python train.py --n_layer=8 --d_model=448 --n_head=4 --n_kv_head=1 --head_dim=64 --d_mlp=896 --vocab_size=4096 --activation="gelu" --norm="layernorm" --norm_place="pre" --norm_eps=1e-06 --positions="rope" --rope_base=10000.0 --rope_fraction=1.0 --qk_norm=true --attn_scale=0.125 --bias="none" --tie_embeddings=true --parallel_block=true --extras=["capped logits"] --init="uniform" --init_std_qkv=0.0477 --init_std_o=0.0 --init_std_up=0.0477 --init_std_down=0.0 --optimizer="muon" --lr=0.0158 --beta1=0.95 --weight_decay=0.013 --lr_head=0.0063 --warmup_steps=89 --schedule="wsd" --decay_fraction=0.856 --decay_shape="linear" --final_lr_fraction=0.0 --batch_tokens=32768 --seq_len=2048 --doc_mask=true --train_tokens=137300000 --steps=4191 --dataset="wikipedia_en"
MLP neurons of a small language model. Each row is named by its layer, matrix (up: input weights) and neuron, and shows model dimensions 208-399. Each number is 500 + 40 x the weight over its row's rms, rounded and kept within 0 to 999. Numbers have three digits each.
After each neuron's rows, "fires on" lists the tokens most often at its 100 highest values on Wikipedia text that the model never trained on.

L4.up516:527489465447547460526478494474485555517448491533490479508504487546481540478460541560576539454471534544558518534507538515516494488544476465496542492563537528470572483432509539499479506418443503513538513523431427560480515461529498543595466510471479454503478489495447490450377490537467499559509539462448521494462476529472482487461480597467503466517564525439491475493494426480507459541510475455447515462480482570424558537507475509492427478454528551451417451501489515520521516564526544567570431513472539518469501541511522469510596479503448452502510480496503502548524498510481539490
fires on: "ing ", "are ", "is ", "are"

L4.up744:439475576569560558410497471511413480517518487546513486532472458515534449479482501430504417522517469501520438562468415542433462466466504511555538466491519523505539563506524514499421510477511459487459537501509430457494551449494546496557500509524456525535433396493521532468420522480510496489460536489495473458525454589513527548484502492493500431582574541448502459472495545480477533530572507438488490481532448494511459519516481480486516494571507454514532527539539469519529453493484538484456523490439578504465484503493466484473510458475520506521511452536542486494531495557591510521
fires on: "an ", "-"

L4.up161:512448540517534504556518523517477547479517518506534433477519510427462464529513467492464422487539456529491479537526505528491513573421480491511519514443591500562472520581495462459502525506578533546481490440530535472564506404479465549484447500532468461506537546477470582471559501449486489545487507440491429533486482512518526539473449490545522460565497491446378485481563540486476443481570464536476445473485504483471466499528509479473478591521528477504542496448518455491511515440467456523535547512519426450480454491508510468486481538483545472489556539559392491490526525496520509562
fires on: "pro", "ob", "Pro", "ot", "u"

L4.up372:545489512447467479460476506511470480561445432518439449454509478384494581480427519494499464521590502542545534486459563511514487587535511436465535513490505548515560521475511531486508553490473499470502439402506537492553423568556485499499451469495521547449581471555443486466497492470510532531519470518519520512512513526535503571463531490553526443470525440494502468550539508511446584477545546491505555446490519467503462490508529430506491449463534515507501460550569505504480573496495496547555503559501569470507506545515542462523475479475462570528510591557541526487441489498518492541
fires on: "| ", "- ", ": ", "op"

L4.up453:509533482484550552549523508476525550530483508502480486514462462522526598536546537531455558485497494439503474530460505443451559586476528518511555453402504458454520474576483492431442535468452527465584516554476552521470495505494461515491525497497529543553560445539502545511467513489425481524468569510444518503478485483551527416491514467495468492491571521421495540521540547483516424455441520506486519480442486481504548484483454479532492443513495510560450491503577420545481509487518484548481541496561473544494499575465414569519462531568485478564423560516464460474480431455497510409
fires on: "| ", "; ", "\n", "and ", ": "

L4.up242:495444409506509523453545566477509537517452517554481444474469536495476535461474514509521443485569529507513539554437523524495496428467507480535553481485469600505419513462536523534595472427568524431456475575515461479463504484484543495500532515464548545511452377500444535492517505471541474579515498466523516466565510426390520501490530566530521452491500520505510492451511444536489507508507512427552518534552544441448532502529462529522504507528493470520506562544470558550496440491464506562462481485479552435486510482474390526432511514440528452445448502521587481484544475419539498520
fires on: "-", "released ", "th ", ", ", "st ", "an "

L4.up94:478511506455489535574458531552511491556436545416508534514498530505469507479415544508500466525464513515483460533492536517581443550566523499550521491591494562475507484508446478559522551489533535514526585488452532467454549456540488491433522499523556478478483530533537507502516482550493518450476452518547482528468468484506490493552459472528485449488483481533588389413474413522483495527542515427438498538557489509524522458442425479446484525535533581462531445447492459484528554534526536572460502549569500520492506516547465538490520474557516474489475500549476525548532515532464498417
fires on: "l", "n", "le", "| ", "-", "an"

L4.up379:465408499481530476413500545519549569609520553507501472556496542523546530472511522554505516462402524601525543463520460470465456506484520582411523505499515467472535496509502553449431543495540459579521529504485498488519514509525476558497518480517498580447483484517407536483473474470556492553438422468520471522583508501460542485535493483454445481530428474495478464494591503527488527542424488523525532513475544470504446441500514523457546466519488498505513525418564557422508356498491501511514478502463517490508468510466529516504486516526488483465533531521449510513438535509498567458
fires on: "| ", "as ", "neg", "v", "—", "1 "

L4.up791:458548486439506473519513503482497481545551543513521487506507540518499503462452511452531530527509607519498520472563536491457506507529490531512576516513533578477503479453471487476507568491532450444498485470467528546510517468455444451433583473444477531538434488506505527506485557532531462445455546530480480489495521532540481450567513476515422510438479538500439427495519441496592503446510478519540578517428507438422461461466517487481501524457514529526507469488529484496530478529433585454475534530509485532384508585437478494500490423492462517464526471536500512491546546539493481430
fires on: "l", "al", "pl", "con", "n"

L4.up580:504552552561460546491496449487469495473543431505445441520480450432522460455463433523431445517538498553533574497533538471490519539465453477444510486559548519515438545558563424488557491583450477414470493514551477494476529490531466556517563498516497475477572500464477502453497523494487500430481521482414602455535483507473474525592479480467602557500522541554522474460516536525467475458588520464475516479570452508468555461510482486505487496535520509489500516499495560502470449484448429543548439499444482500491529500540536453550447478488536549513549537526520529472445583473543495519
fires on: "all", "rest", "ay", "ass"

L4.up88:526530404517495508443535533508590512438542475427471513496474505535527552357490503421406480516470477568569525507466520463518539571492496500434448466534497499536574525515518435525468489483516444500512465546483529514528528485482553526477519525491440464458546474501461457465493498532502520503514518444456447506495426528468550492555451477515467537569522493525514523466500508518514495548536510540504467523407414434502461418501497468469447496425452532495448520477540472505527464539498520409491430549578517449491503488487448523478517520490558486544522535528515441517500531478496544509
fires on: "V", "aw", "is ", ") ", "Aw"

L4.up249:560425490551458563527438499513414560484498528520542570452523483496570481516509531520543430491489444457442481509518465546592500474404488461485471510485457502497461422458466542479494518570484558443452505544511505513536453509520562520438477500529494538482494468523509497525483476513478463502560532520527543459520538479495513517552489565527543529461500422498503506457492446515511527526469493524465555461507476516588506526546483453506413495517483468553484514523414512449498495475459515591492507593488512513536560419505449524455541471581462536448413536472477532473541490490545486489
fires on: "th ", "-", "st ", "or ", "this ", "and "

L4.up295:497558527588480489492425497423500524496447479478475525489483440547520485519536517480474499480532539531452567482464500472520456500476572474512509416488481525493469440457431523539539469527491537523441535473423496630541480500500523542488494558566425502507498515515477454532508543510552527407528570476486456503478527538473508551543475593524495504542459447532512483555526413554574541506451531417532482464522477474448504477509475523522502441566470475494539536499468425581560472537447510567532566481510456488494466535489478462478483546431514406509506548465481474476516546567613510533
fires on: "was ", "led ", "itt", "ang", "o", "took "